{"vocab_size": 4096, "rope_fraction": 1.0, "qk_norm": true, "attn_scale": 0.177, "parallel_block": false, "init_std_up": 0.0342, "schedule": "wsd", "decay_shape": "exp", "batch_tokens": 32768, "train_tokens": 132200000}
MLP neurons of a small language model. Each row is named by its layer, matrix (gate and up: input weights) and neuron, and shows model dimensions 16-111. Each number is 200 + 40 x the weight over its row's rms, rounded and kept within 0 to 999. A neuron's up and down rows have the sign that makes its largest values positive.
After each neuron's rows, "fires on" lists the tokens most often at its 100 highest values on Wikipedia text that the model never trained on. A number after a token or word is its count.

L6.gate80,163,205,255,207,218,203,236,259,177,195,172,157,220,202,169,169,108,222,182,170,209,260,175,237,190,211,159,180,230,230,226,194,250,142,173,214,145,164,184,206,120,169,180,210,240,250,141,176,198,235,157,210,200,198,155,229,181,226,222,161,259,122,181,184,230,92,142,142,230,255,251,266,191,111,208,196,163,197,153,223,170,214,211,229,215,149,183,238,230,184,199,170,213,146,238,215
L6.up80,158,243,238,149,215,215,223,175,250,214,238,220,269,242,192,219,142,188,222,118,77,183,202,167,211,184,238,126,183,214,237,172,192,200,127,187,152,133,155,172,263,152,132,186,139,167,226,236,151,234,151,160,207,215,186,207,179,204,284,201,230,250,195,246,215,195,143,159,174,206,218,209,225,194,151,168,214,215,226,207,116,160,171,232,193,146,217,103,219,210,265,175,275,237,258,233
fires on: " |" 45, "l" 7, "st" 5, " and" 5, "|---|---|---|---|---|" 4, "|---|---|---|---|" 4

L5.gate116,218,205,228,243,181,143,221,177,140,216,205,213,121,136,216,204,291,185,159,150,242,205,164,191,208,269,242,78,200,209,226,125,194,242,155,180,181,211,233,197,168,262,207,290,164,243,226,196,277,231,202,274,206,206,225,123,227,162,153,171,227,213,220,178,191,237,264,184,230,156,183,222,156,235,210,182,277,248,165,167,172,204,212,150,266,242,160,243,197,176,259,112,230,187,120,222
L5.up116,160,199,174,259,222,177,219,165,182,246,201,200,229,233,141,198,234,262,225,167,169,219,195,202,195,234,244,191,129,193,198,211,232,143,268,181,254,147,185,246,138,207,169,187,160,229,200,232,219,186,169,121,176,167,157,210,187,112,182,175,207,186,200,164,184,182,201,172,292,157,196,217,195,148,209,202,211,254,216,209,158,202,231,137,216,241,182,205,171,117,238,198,227,235,106,217
fires on: " of" 17, "–19" 13, "on" 12, "ig" 10

L5.gate151,250,256,184,219,244,154,199,217,251,145,102,139,232,210,200,210,186,186,225,206,183,233,198,190,202,204,155,224,245,226,194,228,151,229,167,141,234,166,101,160,206,213,167,166,244,263,156,189,221,221,250,138,214,220,176,224,154,198,229,213,224,187,81,211,189,227,280,165,191,163,171,168,142,177,162,141,248,287,218,258,159,201,284,163,175,274,206,210,207,256,253,200,175,218,219,210
L5.up151,235,156,178,179,249,243,172,238,179,231,145,185,199,252,227,167,162,205,124,320,208,218,213,176,129,250,134,235,195,210,193,245,170,222,255,151,252,248,193,155,187,170,207,162,240,261,176,230,210,142,156,207,164,159,259,257,146,227,182,144,93,188,214,264,221,268,171,191,167,226,214,190,149,167,155,207,176,309,241,148,198,206,190,165,151,239,169,217,218,185,153,165,182,125,149,210
fires on: "==" 30, " ==" 17, "'" 13, "===" 13, "\n" 12

L6.gate28,143,270,211,213,175,156,183,237,176,258,126,132,180,148,190,174,172,190,161,180,180,251,187,244,217,228,181,155,179,161,190,225,150,189,232,155,235,241,172,167,138,176,163,222,233,134,227,269,174,252,255,217,274,214,178,186,203,191,198,180,290,168,217,171,229,187,192,184,149,171,233,197,159,180,135,137,200,180,252,205,206,168,153,254,189,196,154,207,193,148,190,158,144,174,192,238
L6.up28,244,229,158,170,259,282,202,262,240,167,173,252,204,189,230,238,186,195,175,207,194,150,180,215,166,201,134,228,320,265,158,233,167,158,126,216,159,222,209,153,205,156,199,203,200,182,271,242,211,171,207,235,168,201,216,194,158,186,203,231,232,227,164,277,186,245,124,148,225,180,191,175,225,137,208,212,190,247,198,142,181,225,230,181,185,223,220,197,258,215,196,215,139,226,216,207
fires on: " as" 19, " of" 17, " and" 12, " |" 12, "0" 6, "s," 4

L5.gate61,188,204,174,193,183,177,224,274,243,239,259,189,230,169,132,177,160,225,225,235,199,278,167,150,235,143,194,185,187,214,246,187,192,160,168,208,180,222,217,197,181,284,127,182,208,150,165,233,159,241,248,125,209,221,147,210,161,213,216,199,172,221,240,193,133,157,214,216,260,228,152,191,176,162,217,278,193,216,254,240,188,98,215,178,222,252,256,204,208,258,197,213,192,272,186,277
L5.up61,236,212,226,211,244,188,220,190,220,148,214,136,168,259,282,211,228,220,161,251,210,89,135,217,184,229,217,206,191,253,219,127,228,200,168,145,186,141,193,209,236,162,237,122,171,226,211,187,257,191,181,256,198,197,223,277,203,101,183,247,168,234,221,235,214,209,176,236,151,220,222,176,188,222,162,137,233,185,211,209,229,201,167,215,200,209,155,189,244,140,252,245,219,114,180,138
fires on: " in" 22, " the" 18, "is" 11, " its" 5, " pro" 5, "as" 5

L2.gate42,202,178,182,200,146,240,190,231,220,265,136,163,196,142,231,192,167,253,187,145,250,186,229,238,172,206,218,158,192,151,272,204,201,138,133,134,233,219,204,184,191,222,186,233,188,181,288,172,218,199,183,209,183,191,207,133,179,246,302,171,226,159,198,170,248,179,187,177,234,171,182,284,161,172,171,194,202,183,201,266,183,224,192,175,177,200,220,166,217,140,143,185,167,250,279,134
L2.up42,190,256,180,204,183,159,223,313,193,197,183,174,212,233,193,192,127,154,225,187,191,224,207,208,217,120,297,188,201,178,233,162,190,141,205,203,160,246,165,181,242,156,261,199,194,223,234,271,128,155,153,269,215,182,220,178,134,218,245,150,216,193,242,173,188,189,238,174,192,134,165,215,198,189,227,167,169,203,244,190,138,229,227,222,129,242,170,106,198,138,217,120,155,168,223,117
fires on: "is" 16, " and" 14, "us" 13, "at" 12, "hip" 7

L2.gate234,182,211,218,234,202,264,188,203,226,174,123,180,247,170,220,247,214,208,163,259,199,261,269,245,195,271,192,242,170,234,231,179,125,157,234,165,215,171,129,215,189,128,161,230,172,175,192,211,221,234,152,260,280,159,190,220,223,301,214,140,153,153,269,141,213,214,200,198,202,172,205,222,167,188,224,260,150,211,99,207,187,153,138,147,251,193,235,121,124,213,202,171,154,264,250,222
L2.up234,165,179,205,265,160,178,202,238,220,160,135,142,298,130,128,232,171,217,179,186,202,247,252,172,209,163,197,199,225,206,212,259,198,198,240,186,200,237,177,264,206,221,174,189,218,231,177,168,182,218,179,204,205,180,204,163,219,260,133,145,192,114,196,145,185,174,198,190,269,228,204,182,215,136,208,226,207,294,166,191,214,133,178,212,159,212,274,154,204,217,189,127,269,272,203,195
fires on: "us" 23, "ind" 10, "is" 8, " gen" 5, "im" 5

L3.gate132,184,263,211,149,248,222,189,256,166,176,224,220,173,265,230,192,152,195,173,198,121,210,129,234,193,136,222,236,223,166,262,218,246,171,209,222,207,238,168,279,151,225,202,139,188,191,192,150,207,202,161,199,169,146,211,145,253,169,170,188,142,181,209,215,151,142,209,234,134,220,165,246,200,214,137,223,177,152,185,203,247,232,182,200,195,150,214,220,166,225,237,252,155,173,190,269
L3.up132,206,99,215,173,179,214,149,194,245,215,212,223,157,194,245,177,266,140,121,150,175,152,190,266,147,263,214,249,178,133,202,141,275,206,152,199,205,299,262,257,218,194,159,211,177,183,196,208,278,150,247,275,123,182,230,166,259,153,216,237,207,177,159,173,183,132,169,145,166,201,215,157,163,241,215,234,195,194,189,142,170,234,160,203,259,148,191,246,233,247,220,184,257,150,136,159
fires on: "ard" 18, "ran" 14, "os" 13, "er" 7, "d" 6

L2.gate181,131,224,214,146,217,214,201,211,281,136,96,238,182,247,155,188,121,154,160,257,187,152,186,160,228,231,161,148,220,237,166,196,199,117,204,187,197,282,245,236,140,203,205,172,203,211,186,149,160,128,198,264,141,200,239,211,239,287,224,193,251,203,229,206,240,165,161,189,179,250,205,234,221,198,233,213,164,275,145,189,223,144,240,194,158,185,255,178,224,206,129,203,242,190,170,166
L2.up181,182,202,175,180,183,231,167,240,193,144,131,227,226,189,110,142,170,177,217,207,150,185,230,200,227,262,165,173,255,242,128,193,152,199,261,221,189,269,161,200,113,241,189,147,184,184,201,144,217,163,218,198,155,191,223,181,254,266,214,182,203,218,263,253,232,220,219,200,239,243,127,182,203,166,172,283,167,252,192,217,225,203,196,229,155,165,181,177,209,208,205,221,156,180,187,181
fires on: "é" 18, "ary" 12, "ron" 10, "ib" 6, "et" 6, "ort" 6

L6.gate35,259,250,154,234,198,221,148,233,207,240,185,214,231,167,181,222,230,140,207,224,241,222,144,211,240,165,186,217,125,192,223,220,185,232,204,251,239,185,201,174,169,146,279,171,185,245,230,187,199,209,172,201,218,199,139,156,182,180,220,207,181,234,136,251,173,184,234,249,111,238,175,159,163,258,255,157,169,214,231,106,155,260,214,195,227,236,217,147,162,255,181,188,258,197,200,217
L6.up35,194,182,171,255,180,216,159,216,210,254,165,245,273,176,216,188,276,164,201,260,144,261,112,201,150,196,196,272,165,196,177,178,220,246,212,179,218,183,248,151,210,205,157,118,219,194,218,206,125,165,129,186,221,157,127,142,247,263,193,220,197,199,161,261,166,257,192,229,206,198,138,152,251,188,222,181,186,159,215,160,189,162,137,227,274,229,175,208,131,223,213,199,142,200,173,160
fires on: "," 28, " (" 11, "er," 8, " –" 8, "e," 7

L6.gate349,168,217,213,183,187,195,152,168,262,204,186,235,190,171,103,187,213,227,144,211,211,182,201,177,208,201,122,234,209,220,220,245,88,178,161,162,155,160,140,196,251,205,160,240,187,253,163,255,176,231,192,224,199,192,163,121,205,221,255,181,180,245,220,207,218,173,181,228,279,180,251,134,186,247,192,211,241,152,204,158,222,274,183,204,213,262,215,261,257,233,144,203,183,181,173,189
L6.up349,132,240,181,189,134,251,295,163,163,191,233,252,188,183,239,207,205,225,183,206,237,183,194,171,184,219,144,139,267,109,206,194,217,172,137,229,174,227,150,216,265,139,163,204,207,277,155,224,179,228,222,152,214,169,185,181,169,193,231,180,204,232,219,185,204,200,229,173,261,170,190,178,243,193,194,227,144,268,213,200,191,156,229,73,178,250,226,267,213,189,150,172,147,206,148,211
fires on: "ond" 17, "ar" 11, " later" 7, " is" 6, "man" 5, "G" 5

L3.gate300,170,253,129,204,230,164,161,199,209,159,171,210,265,109,204,181,204,188,153,236,133,200,277,199,269,271,214,197,245,147,167,276,184,194,154,193,136,242,171,212,246,128,109,214,260,246,199,167,226,131,204,212,191,208,166,201,177,200,206,230,178,268,228,194,241,252,180,323,140,248,226,178,187,249,166,299,177,179,232,164,215,155,162,223,159,191,181,210,235,181,188,208,231,165,186,233
L3.up300,269,206,184,178,205,221,217,251,154,262,237,291,214,122,248,195,196,215,195,166,212,236,242,203,190,187,228,142,148,183,202,264,206,215,165,274,179,211,178,206,244,221,230,207,210,233,169,202,255,162,226,285,118,180,172,283,152,244,154,217,184,247,163,250,174,215,170,261,215,299,191,188,156,175,172,266,237,266,212,166,156,240,138,210,209,173,207,248,178,206,178,171,274,188,227,120
fires on: "t" 14, "ow" 13, "or" 11, "ou" 8, "ign" 8, "re" 6

L6.gate247,274,252,198,215,178,213,244,236,188,205,218,129,202,157,204,272,217,176,168,168,165,142,240,193,141,150,221,230,172,240,224,176,209,163,221,158,211,246,216,214,194,196,142,197,202,246,148,261,230,215,189,208,248,176,197,177,182,194,184,230,184,214,174,123,171,134,245,223,245,178,148,196,215,170,253,171,227,181,199,142,150,176,196,191,235,192,113,221,194,189,252,168,251,201,246,187
L6.up247,197,244,201,252,151,218,217,162,243,177,214,198,205,175,114,258,214,269,232,203,217,270,182,195,164,200,183,145,248,235,186,142,206,147,206,246,248,274,223,125,180,232,171,234,233,170,199,180,133,214,218,191,201,225,214,152,200,201,106,264,193,218,223,127,243,170,131,199,193,185,229,183,290,220,194,152,212,136,211,145,248,107,158,145,236,191,119,260,170,233,233,221,314,109,223,208
fires on: " T" 45, "ak" 14, " t" 9, "id" 7

L3.gate311,216,231,164,208,204,161,205,161,199,263,209,209,245,233,198,289,234,217,81,235,245,168,261,194,153,144,199,241,249,235,172,213,204,144,184,206,215,130,234,188,129,186,200,148,228,268,268,198,181,226,218,191,231,192,204,242,170,127,211,212,167,187,151,224,179,146,183,225,184,174,164,265,158,190,284,262,104,228,174,147,196,226,214,250,270,184,266,138,200,222,171,224,175,237,138,270
L3.up311,99,190,223,303,121,174,215,167,238,179,213,131,192,239,177,224,189,182,215,234,261,205,190,227,170,224,166,151,265,110,229,175,292,123,177,225,170,240,193,223,230,167,242,203,171,149,222,199,186,132,245,140,186,287,257,185,279,220,255,205,167,208,261,236,246,206,176,250,208,185,138,180,200,187,202,189,207,235,161,215,208,207,146,211,201,177,218,163,150,224,202,146,183,217,145,224
fires on: "(" 28, "ep" 23, "1" 11, "=" 8, "ing" 5, "road" 5

L6.gate305,167,205,263,134,173,168,176,169,185,178,210,171,182,194,143,170,284,171,158,114,196,185,169,274,240,261,219,238,208,174,221,224,131,210,238,192,194,124,247,213,206,213,181,269,184,193,201,206,199,162,263,138,201,155,125,189,169,206,270,182,224,179,191,172,270,245,108,242,198,209,191,153,198,209,204,158,219,143,187,276,148,218,203,245,227,172,145,187,206,165,214,156,228,254,226,237
L6.up305,173,196,184,198,105,187,226,206,184,142,257,214,196,197,197,213,209,164,227,151,226,265,227,280,240,248,244,222,234,243,189,187,254,244,232,209,165,184,252,163,205,219,242,181,217,165,274,196,309,218,265,212,146,231,159,192,203,184,143,153,191,181,220,252,222,254,215,230,174,239,185,140,248,196,201,246,203,129,141,267,177,233,265,156,221,168,163,284,221,166,159,96,154,120,207,201
fires on: " h" 20, " not" 12, " he" 10, " is" 7, "ells" 5

L4.gate133,164,254,119,236,249,189,197,201,234,174,159,236,191,214,213,239,223,205,243,156,244,198,190,179,194,277,270,176,186,206,288,224,146,194,139,210,157,184,179,194,264,170,118,204,208,176,187,211,203,223,215,262,208,213,195,213,204,177,237,187,237,181,212,88,148,175,265,268,183,148,190,203,150,202,137,213,260,171,180,195,159,217,203,269,132,255,207,114,123,146,184,181,193,155,287,204
L4.up133,113,254,186,232,175,219,205,206,192,243,153,136,170,165,316,257,222,204,98,209,118,173,129,203,154,176,273,187,154,220,238,260,179,210,164,232,239,174,161,208,131,193,219,228,166,159,230,199,93,188,242,167,136,274,214,171,227,209,216,141,164,174,191,110,149,205,193,227,173,193,245,224,241,212,190,200,246,158,264,194,195,242,182,277,218,172,174,183,232,166,206,209,174,190,223,186
fires on: "S" 28, " both" 13, "s" 12, "et" 8, "is" 7, "us" 6

L6.gate358,214,253,240,189,232,145,151,250,218,174,250,242,220,197,191,260,167,204,201,199,200,185,236,126,164,243,214,146,161,218,196,242,152,189,270,224,88,208,188,112,177,220,220,199,195,243,195,283,268,220,254,262,231,233,213,190,214,139,234,170,161,249,164,202,203,209,171,262,178,206,249,147,174,255,208,139,139,183,180,244,189,281,169,232,181,178,207,162,169,235,207,207,201,183,230,152
L6.up358,171,237,294,83,249,269,230,228,129,184,290,215,238,193,205,192,235,208,153,197,173,119,227,154,213,261,147,204,176,152,211,189,240,203,217,224,149,181,197,186,205,168,150,195,156,226,242,172,259,199,180,210,233,77,250,153,237,185,237,227,201,165,185,141,208,203,173,270,250,197,161,238,201,210,215,195,189,121,223,222,170,194,204,184,223,183,158,155,203,191,169,252,210,193,199,199
fires on: " |" 23, "re" 12, "|" 6, " He" 5, ")" 5, " he" 4

L5.gate79,242,200,163,222,155,225,211,180,213,164,207,139,219,177,183,188,202,179,268,214,204,253,184,239,164,182,263,240,255,234,171,211,250,162,243,207,185,281,153,213,255,226,207,205,254,175,286,251,274,200,134,156,185,160,162,239,245,212,200,120,204,195,212,214,219,279,165,233,121,200,152,134,193,175,161,186,65,151,206,228,185,240,170,224,177,232,128,192,179,171,205,121,171,120,206,200
L5.up79,169,206,164,251,134,228,165,208,152,281,233,251,184,230,254,220,215,163,213,150,250,204,198,192,174,226,193,204,141,245,221,218,225,222,256,261,163,183,193,235,170,239,252,240,203,186,225,165,311,185,305,180,156,204,241,200,221,133,262,212,242,216,179,149,199,162,188,133,275,237,184,159,218,240,240,175,246,85,178,149,212,231,239,233,244,247,128,235,248,249,199,197,286,221,217,226
fires on: "==C" 16, "==E" 13, " is" 13, "==P" 6, " h" 6, " (" 5

L4.gate327,218,151,175,181,176,234,254,263,183,208,193,227,162,233,227,211,217,190,217,145,233,199,188,231,204,199,174,143,163,162,149,219,288,143,234,193,172,220,227,179,161,203,252,198,184,206,153,229,176,134,254,180,189,260,255,147,187,229,266,170,222,239,225,117,135,199,230,189,151,176,272,273,189,221,200,161,246,293,178,224,197,181,175,230,268,228,220,213,191,179,162,158,213,215,132,190
L4.up327,293,198,148,152,198,211,239,261,170,224,198,230,157,236,150,221,199,231,195,284,159,217,225,191,230,210,150,204,207,217,181,235,237,185,240,127,169,152,191,192,188,265,212,234,225,145,202,235,181,229,182,212,248,182,141,185,245,230,136,216,209,190,272,247,223,189,219,210,210,188,170,154,190,280,133,128,142,194,241,93,223,267,247,261,197,263,165,205,169,172,153,198,247,176,173,260
fires on: "o" 30, "the" 9, "ew" 5, "'t" 5, "to" 4

L3.gate59,221,166,183,235,213,243,199,242,203,102,279,183,141,154,228,245,248,205,146,186,193,239,231,292,226,210,251,152,239,187,155,277,202,211,209,121,161,246,162,190,203,262,246,198,213,137,259,135,260,254,196,132,217,161,143,199,215,199,242,178,210,249,223,157,222,217,178,218,215,192,263,279,172,147,206,270,210,148,190,231,203,228,136,206,239,229,188,277,177,123,265,153,184,117,186,98
L3.up59,206,138,155,251,201,185,238,178,130,169,186,199,167,270,227,122,231,204,189,139,190,134,167,261,181,131,149,193,223,206,214,219,188,205,259,239,234,231,191,248,181,243,266,201,169,212,187,219,233,285,254,173,151,163,196,205,176,193,163,151,175,223,184,149,215,183,239,232,226,155,194,157,234,191,216,266,205,209,164,168,152,181,169,218,272,149,197,199,198,204,239,165,132,189,111,208
fires on: " not" 23, " Wh" 10, "ly" 9, "'t" 6, " joined" 6

L6.gate204,194,156,173,311,181,156,198,155,279,182,234,182,256,161,163,171,168,239,193,210,196,277,150,143,143,210,197,215,186,177,206,219,208,167,165,120,195,236,223,182,141,203,227,180,126,161,163,192,244,142,181,130,147,181,180,171,177,195,190,228,235,183,163,200,158,157,187,160,221,247,172,251,126,175,181,190,259,186,186,216,191,207,251,151,164,225,153,275,196,160,255,110,186,233,176,184
L6.up204,226,272,232,216,177,186,343,203,189,164,151,136,144,203,231,251,164,221,181,207,167,266,176,202,244,187,221,91,246,173,153,217,258,164,226,141,174,186,225,147,237,207,173,238,133,202,230,220,165,178,176,200,237,196,186,243,207,209,246,172,199,271,185,267,286,234,235,146,191,257,179,195,176,255,254,174,221,217,265,135,166,179,130,137,130,206,247,189,190,164,188,218,262,200,194,178
fires on: " and" 27, " as" 18, " of" 14, " the" 4, "ost" 4, "is" 4

L5.gate93,253,196,251,212,188,230,230,161,186,110,253,215,125,269,212,231,183,133,179,162,173,277,192,256,229,156,227,166,188,289,170,209,153,295,282,223,184,143,179,207,257,207,206,219,190,195,316,184,152,258,132,206,252,153,172,246,198,187,193,240,130,204,208,251,214,216,158,197,231,232,191,233,112,276,237,212,209,100,208,166,71,242,177,204,210,209,188,248,233,234,233,191,222,166,175,243
L5.up93,189,199,141,196,89,189,197,131,260,149,255,194,245,171,223,192,127,196,227,212,190,223,316,198,219,199,197,193,196,213,190,239,220,237,279,136,198,207,149,193,281,164,242,213,201,233,220,210,182,204,282,113,173,177,195,251,183,208,201,226,215,171,243,176,228,180,191,218,116,153,152,121,250,147,242,160,247,153,191,217,224,188,182,155,181,128,230,156,224,224,306,200,191,165,224,112
fires on: " and" 44, "z" 14, "ch" 10, "le" 4

L2.gate86,285,179,148,221,188,224,263,169,198,161,206,207,135,244,244,237,180,96,258,142,269,208,170,203,233,166,252,258,224,282,167,110,198,244,264,245,181,143,191,190,167,213,215,195,192,216,149,198,210,163,233,137,191,210,261,208,154,146,219,153,141,165,213,239,179,209,227,162,185,281,163,178,203,160,169,201,233,234,179,270,252,256,259,207,163,262,244,161,212,224,229,218,200,167,263,220
L2.up86,245,150,150,291,153,143,210,169,188,180,235,216,199,238,210,199,210,138,188,243,301,254,216,155,265,195,186,211,192,285,233,150,152,181,261,173,222,276,207,157,209,259,189,218,230,201,106,248,214,98,240,183,228,168,227,214,182,232,172,147,189,152,223,294,207,228,218,138,187,225,177,222,222,240,190,179,200,225,161,209,177,193,166,147,166,273,187,205,174,226,174,223,158,227,197,233
fires on: "'" 22, " up" 13, "ip" 11, " hand" 9, " down" 5, " mother" 5

L2.gate200,150,132,228,275,148,170,186,156,202,246,237,220,224,243,153,192,140,224,149,191,138,269,157,171,200,181,157,145,154,157,195,219,213,245,208,257,195,187,193,190,252,247,167,246,195,190,259,232,164,147,205,238,254,207,271,198,181,116,202,188,170,225,181,202,229,198,229,223,225,222,172,218,212,223,161,239,189,135,233,187,196,247,209,261,153,242,158,266,135,183,209,197,111,159,167,199
L2.up200,170,171,181,231,124,152,217,228,212,200,217,162,160,230,176,216,197,143,179,186,185,189,121,211,192,158,215,204,194,179,129,254,160,237,217,234,141,195,138,175,259,221,162,254,185,189,152,233,213,142,180,195,180,219,272,202,181,186,170,148,184,245,156,193,254,204,224,240,153,201,183,143,153,239,130,277,181,231,224,170,186,245,120,207,164,172,161,234,107,265,200,252,136,138,124,241
fires on: " that" 18, "r" 15, "h" 10, " is" 6, "hen" 5, "he" 5

L6.gate170,188,229,199,185,164,294,209,198,202,212,205,218,234,217,186,221,214,203,235,137,176,148,223,209,251,167,140,257,230,206,241,180,195,185,204,127,248,234,124,182,203,211,191,194,166,149,209,223,193,244,240,236,148,240,300,176,276,202,277,205,225,252,187,238,224,212,198,245,243,293,181,213,221,212,198,224,229,220,121,240,229,203,186,252,202,157,155,226,187,183,263,240,236,253,263,186
L6.up170,253,185,173,173,124,195,198,209,213,236,204,217,219,202,202,292,194,273,246,172,228,143,162,229,254,236,161,218,184,258,235,132,200,166,229,166,318,207,192,212,190,185,195,225,131,191,185,201,150,176,222,250,205,175,273,200,142,259,177,134,194,271,182,236,185,251,142,267,247,304,133,245,134,255,158,223,254,225,146,182,130,173,161,251,227,209,157,135,161,228,235,192,211,247,160,226
fires on: "os" 37, " song" 9, "ars" 6

L3.gate108,228,226,232,193,185,186,266,199,234,193,160,126,258,211,214,271,253,188,262,244,175,122,112,175,138,100,167,174,217,214,241,200,245,107,157,207,249,203,190,226,115,219,191,241,212,255,254,204,225,136,163,170,123,183,265,255,235,224,182,254,201,205,227,204,224,219,194,238,182,128,154,137,205,188,186,245,226,203,213,202,240,239,212,219,181,192,220,142,171,257,260,152,186,217,228,207
L3.up108,222,168,184,178,213,207,205,229,253,203,176,86,288,214,194,262,257,293,234,146,207,201,228,136,145,214,221,198,137,196,231,188,266,170,175,223,235,193,188,240,184,190,229,209,152,158,163,225,203,178,150,184,166,157,158,238,229,184,277,266,132,186,102,185,181,214,163,232,220,189,208,213,275,207,295,165,225,103,158,223,204,268,169,238,286,207,207,193,169,185,224,196,207,153,236,205
fires on: "ors" 30, "A)" 12, "s)" 7, "ions" 6, "\"" 6

L2.gate174,261,222,167,293,205,238,182,184,188,219,198,182,198,188,249,233,153,206,148,173,206,208,210,202,207,221,226,202,228,144,205,205,196,198,180,190,174,135,125,259,184,200,191,255,166,160,220,216,135,256,166,231,205,213,192,200,234,212,177,164,114,216,237,176,217,190,111,112,216,258,285,228,225,207,212,158,209,170,150,214,221,149,251,196,160,248,185,238,133,144,200,175,181,227,153,188
L2.up174,210,248,203,211,185,175,121,172,215,225,175,230,126,174,246,192,186,222,210,147,196,161,222,248,185,195,248,178,175,178,206,269,277,271,253,240,162,180,209,161,203,157,217,200,163,202,227,163,219,147,171,183,106,211,199,216,224,174,180,205,167,239,111,186,253,177,171,202,243,175,229,255,214,178,260,211,202,199,246,184,165,177,144,242,190,164,167,206,200,187,305,206,164,171,220,164
fires on: "n" 31, "s" 15, "e" 10, "ar" 4, "o" 4

L6.gate11,197,226,283,188,213,202,195,272,189,196,183,177,180,207,92,212,146,178,248,175,199,170,207,183,193,239,191,227,279,137,268,178,231,204,198,154,242,226,202,177,227,186,164,141,112,229,138,226,250,177,200,245,151,156,179,166,215,139,245,137,238,173,158,196,245,269,255,265,206,248,232,231,177,193,170,182,180,223,241,191,194,179,211,240,288,195,185,179,140,178,202,185,233,177,232,188
L6.up11,237,213,157,196,244,207,224,202,252,194,234,165,202,199,186,126,181,194,247,202,155,252,195,204,213,190,190,183,238,183,305,175,220,250,216,205,176,223,193,201,188,144,219,209,225,173,189,261,280,183,246,214,224,236,215,244,181,244,167,153,253,149,165,220,212,198,177,177,194,174,246,221,230,273,190,202,182,189,191,267,228,249,235,96,203,271,205,186,210,164,163,144,218,193,207,131
fires on: "at" 27, "ance" 9, "ur" 8, "akh" 6, "ar" 5, " 22" 4

L4.gate244,240,234,240,182,180,202,204,122,179,164,183,202,221,172,173,218,206,233,175,209,212,169,226,280,248,220,188,199,107,255,230,192,161,167,203,202,198,213,213,139,148,93,156,255,172,229,258,219,202,235,161,172,214,224,166,219,140,240,291,207,159,183,155,241,240,147,209,264,185,179,193,198,217,280,155,246,223,127,212,167,193,243,159,196,243,185,121,173,192,227,231,188,246,184,216,159
L4.up244,159,156,163,281,181,239,197,143,199,209,71,185,188,225,140,151,238,169,203,215,159,196,188,118,261,120,177,156,163,256,157,221,154,203,183,229,222,201,158,143,201,198,194,230,182,187,200,183,155,129,197,187,176,130,214,205,197,188,219,180,219,205,132,275,208,244,157,154,140,146,216,153,253,202,188,205,202,179,191,227,137,253,222,213,151,242,233,274,213,157,141,132,197,169,229,251
fires on: "," 60, "e," 8, "on," 5, "er," 5, "y," 4, "ed," 4

L2.gate309,164,193,207,238,218,270,212,206,275,100,135,244,151,166,213,200,211,209,216,217,202,122,245,193,240,283,161,148,248,147,217,196,228,154,159,221,230,262,179,196,195,127,159,250,196,172,190,191,241,193,240,251,160,147,242,239,207,240,224,166,235,167,194,197,204,204,125,119,197,200,201,158,253,141,218,188,127,163,199,247,145,95,205,178,264,216,161,204,175,146,204,202,250,237,163,245
L2.up309,184,209,175,172,249,201,139,230,185,130,202,137,157,183,173,117,195,238,230,189,194,130,241,180,194,172,141,200,179,185,183,227,231,169,235,258,231,233,135,163,112,189,210,194,201,154,191,195,263,216,212,250,192,117,215,240,138,186,198,218,170,253,284,157,206,266,89,222,229,286,194,168,229,162,186,268,163,227,168,220,211,220,197,171,244,251,188,241,149,260,218,155,257,176,194,156
fires on: "t" 21, "te" 16, "y" 16, "or" 6, "eth" 5

L5.gate3,170,229,196,248,221,238,204,146,268,235,172,262,216,179,309,235,168,210,184,151,272,212,176,251,273,171,189,261,184,155,200,169,139,199,188,139,190,217,238,222,220,194,200,292,163,177,164,159,222,221,237,173,167,291,192,203,199,287,147,180,227,295,203,155,175,171,217,226,220,211,238,236,164,206,177,195,170,245,209,164,200,183,189,216,195,266,242,201,182,222,295,191,241,216,274,181
L5.up3,187,189,197,199,227,134,240,225,219,147,233,266,184,198,171,206,167,130,140,243,100,222,153,132,195,178,93,225,142,248,247,167,263,221,233,201,248,247,257,282,143,264,225,272,209,250,225,132,194,190,197,211,145,175,189,175,195,197,228,247,192,152,238,121,213,268,267,189,190,191,149,178,210,240,212,230,178,198,221,169,177,189,221,291,210,254,243,216,142,180,137,213,210,196,188,218
fires on: " as" 24, "z" 18, " et" 11, " spec" 6, "us" 5

L5.gate8,158,231,259,161,243,291,179,219,216,232,283,191,133,230,211,153,230,165,244,144,190,246,179,206,216,274,208,179,161,180,254,195,267,271,229,247,196,266,174,110,226,245,138,198,193,236,203,138,183,222,238,188,192,170,263,227,276,164,217,201,157,220,179,154,161,169,143,216,193,219,196,165,200,233,206,259,89,187,252,228,184,251,223,224,221,241,138,206,264,245,214,214,183,188,156,225
L5.up8,212,259,175,209,248,204,207,186,290,200,189,213,228,159,158,291,190,163,207,237,147,235,179,218,242,227,201,228,183,157,307,232,237,229,235,199,208,225,230,211,253,248,137,220,198,220,219,200,144,222,225,235,262,123,213,214,271,231,271,184,213,172,143,125,195,199,158,173,257,181,215,174,208,125,259,171,147,180,153,258,145,242,207,197,287,248,196,235,176,190,209,160,228,243,210,166
fires on: " |" 97